Part of a small language model's weights.
Training: a variant of Muon for these matrices, 782M tokens, 5967 steps.
MLP neurons of a small language model. Each row is named by its layer, matrix (up: input weights; down: output weights) and neuron, and shows model dimensions 176-303. Each number is 500 + 40 x the weight over its row's rms, rounded and kept within 0 to 999. Numbers have three digits each.
After each neuron's rows, "fires on" lists the tokens most often at its 100 highest values on Wikipedia text that the model never trained on. A number after a token or word is its count.

L4.up2265:537510463539505461485490533454565439541510468473506456505507489533582532482590495478458500561490513468508570490533578493516567487509518447549505537489496553464472433394466489519519539521526527568519485508496486499534456472482450569490487534480568425507486526501565536511484456451469411521487430492450420522528595420563553460464500529491535517506569448404492494569503509541540455476539
L4.down2265:459450472437463456479486479510609496514520514538496446518558509598469455456505465551507462545452518497458458499548551474436496444547520425520391514489436548495481479551556585472523486479501531454529490501476440499483505547488483529497448456513473460470515462517559479535439451450464498663484492534486454499518502487418497480521490567527508568488480522443531431515495439499528488518523
fires on: "-" 20, ":" 19, " of" 15, " st" 11, "ed" 6, "'" 6

L4.up483:446500562542467576487495477554549536427440519564486565461535471515501600494550555500485517464505499498523537471523444557549544491467527523486526503512529452463477514478501576507553522530474525502479534494486488496521568418512507559544451529599491558562479453494428479542485503398503518493514394520591536475554517494514491494408410554508530499560506458538472496536533498552492565449503
L4.down483:453524492473511471471457502477411491478520519512553528517501473551516507515496587471499528489468500429462448461446542508478460517503478575488544533548448531455477464528489494471548538482452502470543528479583577526545470513444432458418458522510511471477474549503530445544481534503446513465533521491459469506500487512463556545474470480471506520545554516467545466531449506435498500428406
fires on: "." 24, " &" 10, "'" 7, " /" 7, "=" 7, "n" 6

L4.up1964:499475506536506496546485487471630513481558505497518524482497499483493517549518533563547467541529515499445490474537530489483543423536554498474533468424550550513453514471527471520553458514594551513514474422560522555458458532459529481524476459493523499483494494379557483528485548490492500574533461449446520509538489568549452515543492546487458444448583501527511429414498468499443533450554
L4.down1964:490533481568519437557536553472449599513554459503542482545526450542515538530495533491505528486517530494550557500469468461472555539430469535465466513492557502480433517509502482542511547451509552473544483498507516458436545449510489526459532540559518444465483510523523497491534431473470479462448561509532453502508564513480454443512480427481494503470598466431511494455506515442432505426509
fires on: "-" 13, "e" 12, " on" 12, " that" 7, "é" 6

L4.up1107:521520510488504562525476545501451505450474504487462507440528453499394460492538484526550461469510524444588471469510506503521471538555479488458503567513558563428441502551503503504555551461488480488506453464554549484512532440476463500496439498529551485570499487441557537498448518469459464519505523422456518549427541474542527495550536541510455520566521401506466417504547435535437539538522
L4.down1107:460474495502541506413478474528579502485447500485423484536490551518488502556484454512507532552548532564437459527535492485490444493451575480547467494449534447498552459422497402484461471490511516551446528493525511466462425518521500496565524578484508488526515577564560461561534466528514520460542482504615502480510429487474544495457482475508533547563570500462543535439465571437534468425532
fires on: " Got" 25, "-" 11, "'" 11, "th" 7, " got" 5

L4.up2325:472481529516464537470497495540523464458523490549452524404517451506490540456532466475474474503507500475507503504575486480546528488525494482578474470574533529489510466402545614474391593448501498500483533546507520545487526481461515487489517479448573428470511534499533475525583489510513592461461471463555477498494512447497513616528466479577525550527450570487502462513519497498485581510478
L4.down2325:498423542537410480562520469445482481536476527487441525565462475527455543491531487434518553493560447461440461495356566460512491416548447455517516446532511515527473569564441448588529555508509470464422512517486511538524559535530591573563463444473482556548563444459474484494519558517476534517524499506494534449535543536519522486519426539528494460478476449569527472456488477496418493463472
fires on: " and" 46, " New" 13, "al" 5, "," 4

L4.up272:450468510451461517504469506543550475527447476477519550533588531552516539508508462503517473444492501537441462467504506546476506465475557504446441522476522510515448567516490476549507495618438504543559462530447516465519498543501516482505530525459510504428477525522454502541474460511558499511513529446414538487513521506464468557531533504499545499548467516484489578414505494486511479577499
L4.down272:502479544479452511424500475448484402546562513544509597483509526500538533521502534525432539506443568506492467474468476598519567455559463582463506469466469527512518503485531464526472448505481546470530475481421554460458494464528520489489470534516518521450491519472487525529514483519537495497443540489413498422482536546550451522472527505486544470520478523500468482464546487463500401510410
fires on: " and" 25, "ly" 15, "," 11, " most" 10, " very" 6, "ise" 5

L4.up2439:514518486417462544474451535472507539461509514479522476493485486425527468458504509532481562501575517417522491496486531455508426470512399515509515547466538516529565513447514574600496511503441417518492497469504475492565490502529474529488618549462552592516554528493490459508577521485440514540428523500504422499476535462523522515529507526449581505486538507534485470524473427409511511526458
L4.down2439:465515500506489454519444538477582549472551506481485513487489542492493462482486587467542482509519520532504480535454477513525432534433484495478454482528560517529505523556515515474567477554576481500485496536447536553498513480432542562479460500470540519505550544509476519539446485417502449525485454498482463523456519464536530516523463431488505464478509473470420477463561495490452496440498
fires on: " in" 18, "," 17, " of" 15, " to" 6, ")" 6, " near" 6

L4.up855:484472561516478506442530494531529540491488498531551494482419506474494508455490587556487514541550563527529480481444470503548486530429535571480493525479425502489528463489450515497504490570448489445594494499484566507495557515566521493486465470548489481562469518460522568499551502546470469470571505544430529523441509510458480464516555522534498485428489414546504471493553541525440553469449
L4.down855:526537470548505473531492456505507505418566530528518520562466479531528488515521535567456466500516496532527479516510490466465551522558522573520443451560464543538485498447515491517555483487576484468504573560473502513451463527500462488501521411484552463440483571466490508503461504467529506439439476545477489536482461478430467542518517506440478484531466470531500475447457540513517507486497
fires on: "\n" 51, "." 39, ";" 4, " and" 4

L4.up2098:460462557508524535522513512549470427547486438552498467514562446533484499558439503439483524516504588451523554512471470478426425503534522486554498587457423444461496517479512488524513492504476538456507507501482551482526512461503556540488527517534574542518516543498475504453518487448521524488512504421510517438500502481498474513449479551562522556497497511508474474553515483409563434549489
L4.down2098:546473504586568471478499429467518593534437526433449502514597465493542486537505466536551494513452462550458445514444526556525554430490476424512471517459516503447529422536500482542481552509531522552534485447518530490507422492460489512489486497488489516468506523495480517552512498478536400512482472554472489524483573528484600469500471474496522499471479504530480538500453545560527450593436
fires on: " in" 24, " of" 15, " from" 13, " since" 4

L4.up2018:453494452485463513456521511465499468501426500483434592562564519546482423534472474465511527521488505533413492473491511593499465477515425485502474534489451483550482438488474493516531471466449494469526492460521523488572438463553521533496504507487439541530469501493473513554460515479548476504440541456462539567525452498485463557576461474514582425539457565527495537587536510526528483426546
L4.down2018:496464485496470541587561505586546475410564506527528460522583503570477530490456484510539523468458522505427519589505534509588442490459577455506498512556496558435538531555473494503416532426457487562499456492497546547478493449473519563584566577590477497483570507480458510552520453485456456494513472477518483556495512517518482545533514423524594481493484505489485468434445497516500505527452
fires on: " an" 31, "'" 22, " '" 12, " An" 6, "/" 5, "-" 5

L4.up994:573504522468477498529500498470497485503535494476505481445427425528493492555455504443489511513470544457476546528486526544493514559522495473496478425471509524510463529543478462476523558568421534402528482517566573437478513474548539506490440485516450487524532501458516536488448458450538527554515559483477443511454552394544496525497552524518413534506530451537529470608471505508503546505490
L4.down994:452562554544432542445427485459539531437566514418508464523497548493521516492411521533560480448487450496461455549524524471465483483512518484471529503418488500578487445539513504476500529445521498510510502509448502456607495502539491564549484471441534515420438500505554527538485517524481438471448512455463473493559535515510483470501439552515508520482506531587452481491607471512491487468550
fires on: "." 44, "\n" 11, "=" 8, "|" 5, "ko" 4

L4.up599:491507586477498488507534513532485458456524580485519497471552468524497557451505493501492421475490582531533466528502490566547501545517533468573469454475507532544503466527428476474592523503510545498584481456501526471555502517455455436486480563534576521536479460498554482426504501483431538464546509484410500524471470526543507486565520542499484522550535580489505568470523496540495529488465
L4.down599:547554496509572468524479509449557493511492550491582532432546576493574547497533490481493502510463470503514532486489534434527514546514442503579448465573438449439426518469429518568453548494473506459530559494489530542458531500498513510466575546489475532512532511534472513499485469520495547592559504512489462491511484536442526447528499521494507509533518489521516484540538483452503603465448
fires on: "," 33, " of" 18, "ö" 6, "si" 6, "ori" 4, " 3" 4

L4.up245:547471484545516549495468456488522477458497568488481434515469495489502532514452406484531521445530527421523554501462465542557552478446482556485482522483470471515505460478481461530521560578462496458500453551500485553465459534544535455438482542484554508454532468536499425426473580445472455447443460507501507505547443506451504499507466480523524457490507583478455545484540539459478521566551
L4.down245:495525521519605546513437477576521470497536512464451424527452479429536483464495477471540474542506517440506470543531490458462495530465489516409406470512423471552486529472544529463517514553442483523520546576471502515506519533524439524472469431486535475501479558486394490464557523519507506541542435505507490534554480438470485530481437489540497478539482520471434488457464535532505503445513
fires on: "," 19, ":" 16, "/" 15, " &" 12, " and" 11, " /" 8

L4.up29:534449491542428590505444487490560502465475486507464496512474546482446454526530498489450535463572513428484428499498528534459485488534435479470479471522461542536518472570525581538491447526501511464455460448434491483526603532449512490476554484471518547496513540513526431501518482551530477491464497502541477525498487450452538470454463480518498502472485479530442519542511399444545487547502
L4.down29:503529549550500453554414488473556511447555482499505439527541508489475496494514494464509448461489526505482457437517520477476496483442449478485508431527523467524548512527491543468555454528530519513500469555508468517403584571490559483552501528463555495542464478524567421530474481511507468611462473536559458449462492469476491514539469470503511513495440476526446470495528442485528479486505
fires on: " of" 59, "," 13, " in" 8, "er" 4, ":" 4

L4.up858:511526482565495609528520476507533490446559433478526511493521564494495470483537520483520439553475558434509497501480609539505473446501498504432452599526479453490539444506534519555533536467492490468510509544457509483505481466465489508535510547483549443577545519483554420500540458546575478477488470434535471437588549433518460497484503588509511507407505483550502425509512521572503474502485
L4.down858:551505587554499457459501510497575492524551442507500536580491471534509485538480531559454567412499566531503526499490472537476521487507473550522544472537507498492450465530545521487482499513451509525447520502517473503442466564513463498454455495532581482491477479545554532565423491533561496493514491511531531510450546489422456487513452491500561605544476495543445553428542515537535532511508
fires on: "," 35, "-" 11, "." 8, "/" 6, "'" 5, "s" 4

L4.up1048:487488470540535579527450539542492556500533472469486515485460540567473501502548511477484491490512522489494586533503482511575452476517421575450461495509561459497513489543440493448480462485500460478417528412512523514478406515533508522526507494513497535502467470447488525466461479552511487491436493430472507574527550492495493538475473562491485498566493475477414507535505478509532550514464
L4.down1048:520510519543481527526468508454490453465487536463550460555548505476515463509504485488574566427426576526501439514459454503445525506524505529453492525471466521562504478535471547495465492497468536518578452531512481445524498465404518494519474496448471509504517535526481493536547421526552523539550517470511517459442563436554529513566454482482467466450444595538507543500521498449438456507547
fires on: "," 27, "." 16, "=" 16, "—" 9, "wo" 4, "y" 4

L4.up1824:503528525448501525543497443457467528562597557463470497421465529511481454505476500537463531509478479520473427518470534481508407555505493558513527513514453488506486490551473538492561464514462437470509490477488472447505504448494529538462570489522516543481505472483450490552449538466448508531476472522489580545493525486498533485441476580489466495455489445562479562586506494516542500499476
L4.down1824:489497409514498450472527509491490479531444464498485534496563465440541471494524494503458563465516485468482539503504518529461532464483471492563475446510524522516506468459523455519458489529541495543457454540480488457365451521503516500484493543514499453538477514480472536552527475500477504436511448482481437471499540487449463482499453503547524468497563507525521448425506499447542512458492
fires on: "." 80, "ing" 5

L4.up1835:489532561502510514434457462538525555440450493499536454428503491463410508500512497477453427496503529482479508538486505446579503515479497477489502539502500467443517472475509489486469459467457458443550492499489536507496529488509509518497541531581537512518520459445443519507483534438476510502541554563480508536512514470488485500492558498498474572512512393515478534461584482562533490529489
L4.down1835:488440496461468548527435595547576522515506491519485473490482598481584548477521446512489572453501496511548471522468475516457524470485514517429484509455477543507478524499456473482490533517439573512501504536539449467492518510427535464579430445402481525504458550542419460493475437521491464555497446529495516456509486424539468471491489532425464478385490525497555479530484496514430430485481
fires on: "=" 74, "." 9, " of" 7

L4.up2426:532547497550562556475538490442562449568431529477590524552513529554453541572525418533506516509500509525538499496483497469551501431473475541512484560520490498478512468514529466533413563455516589447532415546458426410496535502544463437487588435528491518485479504433459478551505516502492522519518534450548499503482445531526523468501502472475489511532466489595462472447494506448490505532410
L4.down2426:517520492510530550457475442524552517539512527542481495458542466431517507516504590491486539509512480453444549568582442468439446550451524489520521441457487522502520477499442534486570459532546486505425554475505467499532488502482524525513457506530566573485545477513492594477527474447594485440496481577465499425471527446439483503443451528511526500528487455441454529481499501490571521453542
fires on: "," 30, " of" 11, "ge" 8, " and" 4, " Street" 4, " County" 4

L4.up2299:456432466504557520481506555531512455462517485512519484512501502453614489414466545506485519477476557516512540507491515521573477503533526557449426483472482536495461554473494502464462507515464547532518469414458516509523459466541494455501514453557521541448406475522433543494431439456577487509497487488446593470512442540440540516501493513360541502566439512468440514513430514497444478538511
L4.down2299:452470534567505508489533450513532474451440559510505536406480556512497444567481496525489555476459540513522448538484475513471491467503502417425475526495553538516522505453446448469470529496537442505451523490517488447396457453536526466470548603463521489551524486488480477516519590507467475452504487534574515438535484526481515514451512511474509482580455484551508546453504605464525498461493
fires on: " of" 44, "-" 18, " and" 14

L4.up2040:503469494492480535515493560545494512460524494438542491562519528542520397596510586568486472495492520510476512504457475503562480521482576542445459558544463556449507534458527554510470490541480550452467596556489490468512489431473519493490427499506427530538514495479497567546564495520491513482514602458544485491477558458474430523490554463512441489481544422504462547539469541578487431552479
L4.down2040:559540522493511470492528422563500441542532491488436471450545576483499547510465513520523464526482518496537455473493486562461500484579517508499519427459443472549449457520494448505531541515525519470509510531441502445509512470454492463516498480471527525454486429472508576404524474500514429517466463527539498484453482518456512501553502495477548517494474501517527502530539499561519552462503
fires on: "." 70, ":" 7, "vi" 4, ";" 4

L4.up2319:472464542465493473489538529534551466506469430501545480475507572518484439547564492458468507540466477424531460500519480492578449553551514456497531587418424501493458473517479499468549530531572519491537574519481544472561486536521476494496474424482490446555518445522565534586455417588422437482503585584510464538476535544519382557490510459506476529500499463505516548529641577535504444534457
L4.down2319:516550533496521544443500506543517499465537501446500449423541567467497562464503528512516533547493477491523462448506399433520463551521490488526503456492409474513500464479544593521501560563480532470536514479474500552463490449494533466532524524522448558467467473513518535511446558462402502579534518565522511509467535503458474536441474441517456493539443421529547487495535533576477507484490
fires on: "." 59, "," 37

L4.up2189:499451506517485500493491445525492451503554525517526567433570501446498516519559465531463540582452474458563511504583471564490541501569492554490480548540514530428446501506532451516523555497505478506512537485535485393499475463530467435497533518425502541511472511538545461477532485485487463433465493474494512525485506537505483501500512466500477553547472440483514467526503501521454432539519
L4.down2189:458414547547570478471526513510509550468492527392508475532471491540426489453496569503540510502485543531526556465514484551518548434493516481577512487464530502474532452546509488465457501511493536484546474526544505448495482533532507512542478448466487433537526439520607463449504515515568399496503474495494488446650457478533492513531470522543507453479598511549497514490561486412579510520584
fires on: " on" 48, "On" 22, " On" 13

L4.up430:429512482514516509521480517544512460533551506517534423545513562505537566498485503467479492502530454554541505460466512444549492475534503459524502470569461535454569463494504570428452507510493503456483539558486465518485471494547522507452511520515506550475620523473625482464504474507462562520514507478449505517471479504578448452555548486511582474417439532491523498547647468494450449521519
L4.down430:474454541487500480528475423472554508511422523513481597435515452508441500489473546508442489474488553459420559587549535554431531496490502499496439441472528508490457495574501509499534407528497534503473475524504473499508503602452497552510607485548456472464468513439471556477513484502466562483559438523527472535484530415477518567522466484458475440468460455508528473503481499473482538565490
fires on: " and" 31, " of" 20, " my" 4, " My" 4

L4.up1563:516508499460460472499538446468489564461459514500523571538520507565542482395492460505524537457497489518458462472523608514554509505521567548566550501511512536510462498434490429469487487532492496479542511481563513535482486447489551543494463526555498486497441484430469518503449398515534451503524525475485507529542478464517434552480474469522453555544474517488526581556517532568444562461542
L4.down1563:510432544525485461504468509458494505445484506515438455548453506498419499530459519502560445463474516477467510482604483536490503557542456504517404486420526457546453468553494539452493467465543494561529517544476492480487530464534429536569502480510475527500489408542535479438566474502439431583473491538484441442417553505461480512477460459471567510515506442450445555474539461467488492543498
fires on: "." 62, "|" 11, "'" 9

L4.up584:401521495437478539468530515520437486507507519554567538449496491476451494470481558515455429543505497528505471463481436493557563481544512495497502501490497472525480474466491567564455532523412515488544473469460604512562468488438479472561503504515486412501544508480567542520565460500448482434542623528480493583472508505558476511434438504501465500517532469451505488503530574530545406540455
L4.down584:489501529471430555504522537505513514421499560492454524465493495499539475514496572529503479462527476434509497518513502466504471449537510520549434501466452540466440447489460535504491493576575451460561495472475425478510477422505527433530451518553487609524431464523491537498431481515447470543453512580490451533436480449504522521501561516567482506434453503502551509466532538541483528466475
fires on: "." 66, "\"" 13, " |" 8

L4.up1687:429477510461547482535491487429554534469481601498476511492497460568587485522545493472402543489474421529489493515499501553558486466544543442497491507531522543502513450519468537478507471521534526512446491538522456466556506507498492547452461559506525536549555581530502488523488476518488470446476567623485504579445490528548576543539514577461538539438471477489534495543547473519466477528522
L4.down1687:472561499432469476412602471525503502464481482470443533541493470492484486475493494468526469538508511535465421551525562509506505420482523493494475506509461511518483502475445461489538538554543508512527431482441481534436508505429565491608479522566494477403449545519535469547492481500541499579463439493482508482502435489477494482556517459470487513458529472464459530479589480572465443542504
fires on: "-" 76, "pl" 5, "si" 4

L4.up1335:578480535477501474511547528534534537489495526484512507417514559451452455517482577403486418512522506367464499504492467399470500521499561507537506534491560470544501506528428485510515569562551534512499572489426551514466563546550451502552529485494527590499509418482569506514482452563476510444566487480494471548458557523462479471488556539445467515477501496504527544525564525518549455501510
L4.down1335:502528542542565531480520458512520547488531496521448469435489559462499527547523450453478528569571513463474467482543537426520574544512506520579509517542439518500566502532560495499602483557476443501515521504497532499539516509553542509495521496488506534471461496397486566517490489537485541551459509492551507538564477549459527509456504434448461473530444548549493557461451458477509442470449
fires on: "," 81

L4.up2482:536454513507497512488497482538518517486508538522511563507471512421493533491481464505480468502459591576451487477562463644479510487536451486437474505461501471513502527459486456553541490539428522448519449510550496500521554459534541503512454462439544455526580553474482527501420494439508526433578442557494508487501530494579525506532545483467485568502536461549488501548554483494500530482506
L4.down2482:513481412492426499517462528493515536533534494467533502528507474462540416501486521519572521495484552448448489487464524449503517448474462536510484521500442519487560434456466476494505472596514533592531445516470504529586542425463552526531521498566491512450519462521531491547537478522531529429384595490510458492496506560499536484548516489498494504412516533520531467476466519555554526525541
fires on: "-" 51, " in" 5, " high" 5, " of" 5, " their" 4

L4.up2091:470563523495518456461451523590552547529468406533461492488499485551493523439480583461438491465487543516407545500473407428567603472478496569466517475494500415428513472458554521485517542507483539537506473527473501466523503551580492430467484568468448515509507556514530512470446476569472542459484472474528462559465476559513478464532520501538483533560429441465527509502539508611521442540531
L4.down2091:517485521520474481521517496488479508478518477510427431472531506502485505499552457570589496574425550466421475449482445533469517508498500501525527427469505534404511453438521511395450531529497477488469447501493519550448506532462480466516539490559404515456533470521451474502455437494453540524427556526495487478503520467469505532437492422437490426535441441502488469522452443454493496489515
fires on: "." 99

L4.up853:493466555523412495530566533513533445504595452497452454502525489425533558552530486499435557509487448522481514512450512446415443523516545534490503521484427583493505493525486512489462420513540510473513467615473453528461579522511503639521494601503497548464535454518546458598466499536498550514411506477455456458481471545502500451435472419423491544483510465501477478510522427555504475477584
L4.down853:497506532460543547533493509515470478529538553551451433463504378552447457513567559438558533517507533466508438531490489511558568423502527436492477483501481431479519621522489529544480449576481505444458438479484468412464475536439506484487461442527538508553501480546539476434503402481489519540549454442472548488514507480492507476517511490582523485507496584548469545483536503479508487515499
fires on: " to" 24, " of" 22, " for" 8, " on" 8, " a" 4

L4.up1982:514533521486499546470433526508530480514461479520471415505532560489519484485501466527474503528458550577477504531520561490452461480548472505507497452542445461572508576537528536452490530429529471490507460495535558494519478446580518555499515457553465466610488534451522473548529522509408513437498523509452513533509497501505444478519446442506500482496491535445520445409524522562504496458458
L4.down1982:455447535540495472544468498557468539545485450412506446524457441524504556541408600445529520533510462485526449532506488453508498461479534566474520469471477510497453491527573474549516484542492495475481527554470443509511519506522515499559540478522492513433477467478464516500517514504476499523448455555460481504432494430513515513413518544500539476521542518482571530499448467493454485546539
fires on: "ange" 14, "r" 10, "h" 10, "ti" 7, "rib" 7, "ani" 5

L4.up641:559493487515470505487517473496441496462444517494499514505522515523507518540418495482495416511475471460581512499454525547490566467438509528471508525464542491461470537470505528526511526472541504451508519457555482486470512567523504499555510512497530467496437459437511562487493531477450526517599502543446535512443528542568544520467515501497518415595479467502438562528473523482463464518522
L4.down641:463523451566455509498464577566566536459538499551492478516476493497507560514522486577481520480434512524420503467540535544510493464431533485451471496454513477491538482476504482564539472516564431465542492549494527515564457488456462536530520534523452450549505503527519493477466498441567478444474516545429464543419527478392506470458512550476497493488521531501555511470464529472561509476550
fires on: "," 61, " and" 10, " which" 6, " to" 6, " =" 5, "=" 4

L4.up256:568460561419530413464441521470544467553542464517533457461546464499560422534583476429473528492489516477477427429446548608447472484446538516504432474502507480425594497476461524514513486538469513505551442500553503505552488530541485519408531467537466491497477521398515523455444502476529488551418484527514498447443536557547457543487514470442439427430444451425464522504540543547504512524495
L4.down256:523510494580484555558568500480507501440542501438499527507466484463447554407449506512485562465490410472435539513542507462569459462532448527543511491537564509503493473491554479520511535469489493582491448506512519487416508456551518482519588526537449539547458464544429469481517515502502519451559575535472526463508487439467592589530536477497513507483477525535490525563415516513413502449523
fires on: "," 32, ";" 21, "ly" 12, "s" 7, "-" 4, "/" 4

L4.up533:547505456492462457513466528517515478517410475509446505448566575495579504499439547547467476547517532530430505439513454555481520471532537517379561512525541523486508454527468484496486530538507498573486561529500545408463500582506488473559488495448510424466493608501491490441539523463566509478435485511425497458512464432560599609476558564515535493496514510487465489565475534524529448500435
L4.down533:567503463523607487535523486480513494488467525492526452526479454478509590489462538537530523469427465462479527483450562578537448585498452532477419468512447478424509521561430543549487475490399475465510487467473528428485484493473526580545476579480487531516566469524521391458517445435417487524515481510463507515518568559451440511429471482533517470560463548477527446492515537461556511461521
fires on: " an" 59, "," 9, "vis" 7

L4.up620:505539578509442500489498476518536527462502511445502542402533534433495471458503503459433471463480515512443461450475530534530539481437554542533474542475555529528535518564442500454514492538588530511489579525525520507464521447414483534545561482599507531460436519438536494436447545513499471547537508505475563543487528506541430536433542563442470494505522463569436524493486548601491530524552
L4.down620:559477463557469503546488546510513498546510430451518502478529513555480520510548519544561518424549490482553498474513439493525490465552469492501466514491509438510549470471510508462513497513494482472456487528474500531336462495496491463439507512499481450512514490495585507501479462536535508475483544477465573490456486433504480454509503535516557471453514485491463507496502446511514439520522
fires on: "." 74, "=" 24

L4.up2523:467429517623572506508433477523516546457501451494542525546590517502515463437451457517494457439514561520537495488494552569471504476475537499476527517476506516501538530511501469493500421453501511532554515544546571505503429506452481449462507501500520513514508522460487545476520571496508515517520489420507484546492493560458505556575537508448540495499477505467423492486521397410553516510461
L4.down2523:469522534529499508465531478445453503521484424472487531515447508554550464443471588492404496481477575456538510515544524500534576440544504516531440438570495478570531449526494510477514500495417527517476539522492573558453524491509408425458582567558460537437488503509471476497503477427445608486499506503461474496443500524448541517400535506498492498505547510494527495508468503461430473453444
fires on: "," 33, " very" 10, "ly" 8, " highly" 5, " album" 4, "em" 4

L4.up1830:490435540475450529500514452494457407547503439487516518450478505461483493458428441479490449507488486457476563602454502567495500499552469533479523498498555550469457530556455458469495447507529510497564555541528459513565579536476488466430406534537465468524515504468472486447498468490481565474507521483511432528450552520593394532495466487473469503505454448528519543531565544538519501498459
L4.down1830:545499508493457422495515487500535539583423556532489494440498532511479520513406466466501463556542525461501469487487496421471491479432525537473574528427435549486501466526515508507514504463472493546504553555519533461466516505485509515516546469507558530508456564448515476527562524510483481471554482528528519491447515553460491523526477469538536554456517514504494483491564549538494445518455
fires on: "." 48, "=" 30

L4.up177:392548478533470447528497485478490492483509513466471487546458561420454437446410550523468551499478554523521519506484449528504463494459530518504503558553531515534480439541499398466498410552511484508531534454481515471543516396491486500554479496547476510562534477461454517494484512447432444510484566471450508492534470527485422494515480498504484494502494378494473540501569481525569528469528
L4.down177:521496534527469520542526490512446559515531491472540561482506512540485535553498469478544434492451525452521538490489569510454463534528530501539479423490502550499550564481428492533437487526518568536529574422561513517508452553471574491433523529473494456450449544465555428468466533507422579453500454459492487523573468510481554519475521533522447509474466549518500483567453407517523512546487
fires on: "=" 59, "." 21, " in" 10, " only" 5

L4.up452:489463509578534515522463486483524532508516544538583527401537545554451471549490516464546490470477471513526542489592453462517547501482463557521543463501435496521484469499485478501532470498415523477405528558511520469543495507555491537461521489450566579483480474520597541461536555501544555514575428475475484507464506477486467508496484396540501428489442501463494454504533478589523540499467
L4.down452:535509466490526546497538513522541469539482500516558584550552514561540462522529528554532553461448466582499519498444578548492535495508474447544502469479481512476545541537396485499403455499509455551519526512526501498567558566502503485515549479468529531500511505507522485549555482504474540470475478602462475464584471520421483495552479526485482494531445534506473516442535551548514477537435
fires on: "," 39, "ical" 5, "al" 5, "ha" 4, "ck" 4, " mental" 4

L4.up351:564484515486526499446551430542552444505492531518532550467544584523460516604520527571521517527482580498448445461538498590512517477443479519521479531501477524512500556438558536444465501467485621507494478528492529493548504497479515522465512497407536478529472544485478528455510539574531511526496434566463457509529515518515516559435535424453457485518495549514514534499499498487591404502454
L4.down351:496521470509465467478454434482508539547443534446576492536489510445519571496503497500491512434567485464502506462567527556492552497539478548527529503524510483498518473471484468535465483572496518487492444553481557547472461484502489528517555531451455463494490551463505561538464524485411491445455528588497505387495573448454463552512519481433522490568515490572482545519521494625441423512534
fires on: " un" 13, " by" 13, " of" 10, "ly" 8, "-" 6, " under" 6

L4.up1768:500546385529514543461504485578485514494416461562465504500483529493464513499544514421403512440503517499466590485495533460441476450545511465528429484439472507530492470562505554516516488478504521435544524533449456563469501417499528492494506422448488550514497487416457541517505489515493489485477473619502482513443523470538511488406409493496522582547474495571434457514551514504496561455476
L4.down1768:512491565544531499514504467510469501534524568450425491506470517444540472534504517517552556526427465478557466455530459422524519480540490486489527510446510504514517540485529497515483496486554495521515436495574513471507487540501456460479464492512479557525441547555479434524520530459514477515486514509478479458462545526521448510591528570495519473464453610448581509496488393513482428586536
fires on: "." 87, "=" 11

L4.up2536:548552558533536491464508522509517505491543521556473491479578588512451581511488527484538430501487503510533493516509531540551467472527547525525468464517525479468513506507524481518481479374474448478553483449462484455537483427519510470430490413454531497571492524482393541530465556462479510444505470488487479483524446439508532516520512492516494522487510543547558533504498544451533448503537
L4.down2536:465512491502500436443512497475491477464427469470517571517479540424473530538530461505553569530459498519525510510480492460464544529542477532510442538478526520513540505565541488492534490519544473491429531473482510564508492512451528509494515395469549572472457497530491498452501556456523580498527412517483513513597548521497481483529532511525436458515515548537542485569499498527445475528494
fires on: " to" 22, "ric" 10, " and" 7, "t" 7, "al" 6, "ub" 6

L4.up638:435545463482460563492562457449567403509520516581401542526474562508492558470511500595492487485516505520459556525529478508535438515496467512512523448491501524480469540498573468470493470476451489467539453560480462520492506511520565497565487500488499467485545581484563503453530560505475521419527506539456507468495598477458462531472545472509410531518437486414412543537518505449601519505458
L4.down638:517528495517519498534414520452467526439446527459512501464466469463521481521503528495579471516505492559521445514536543443464499490479488549504498518573495546474517418437537534449501490507498479556465453531496490484508396480541450512489439530531523545438486460540374460445456439514486474509419483486504508484472384479444522526393544526479475479508507508566527557572519540505433460505477
fires on: " of" 45, "." 9, " with" 8, " on" 4

L4.up1534:494529513548524487447444468455515512523439492496428499478526511492506485469476559503401412487521447548511511567517364471558541464527499618478422369500462486489571514475482542447506575511544518483480568506536541475551476527527532492525549533532512537465491468489532543507453554510433555538501533504493505500461505508490453567453499477475547475503490524468491488538510460502560455427503
L4.down1534:504510477540436495519540499429544536466493482527542420469511438518500569430546452530517569473441518519477500510461469581463469473539513484547505546430510453461483466539533535535500479535519440494487431474515486486457518452492555494503499506518450522442518556396418449495535444592534513467481477545523495489453531453534522460547555526535512519478393540593501454484540501516486507542441
fires on: "." 44, "," 15, " |" 6, " technical" 5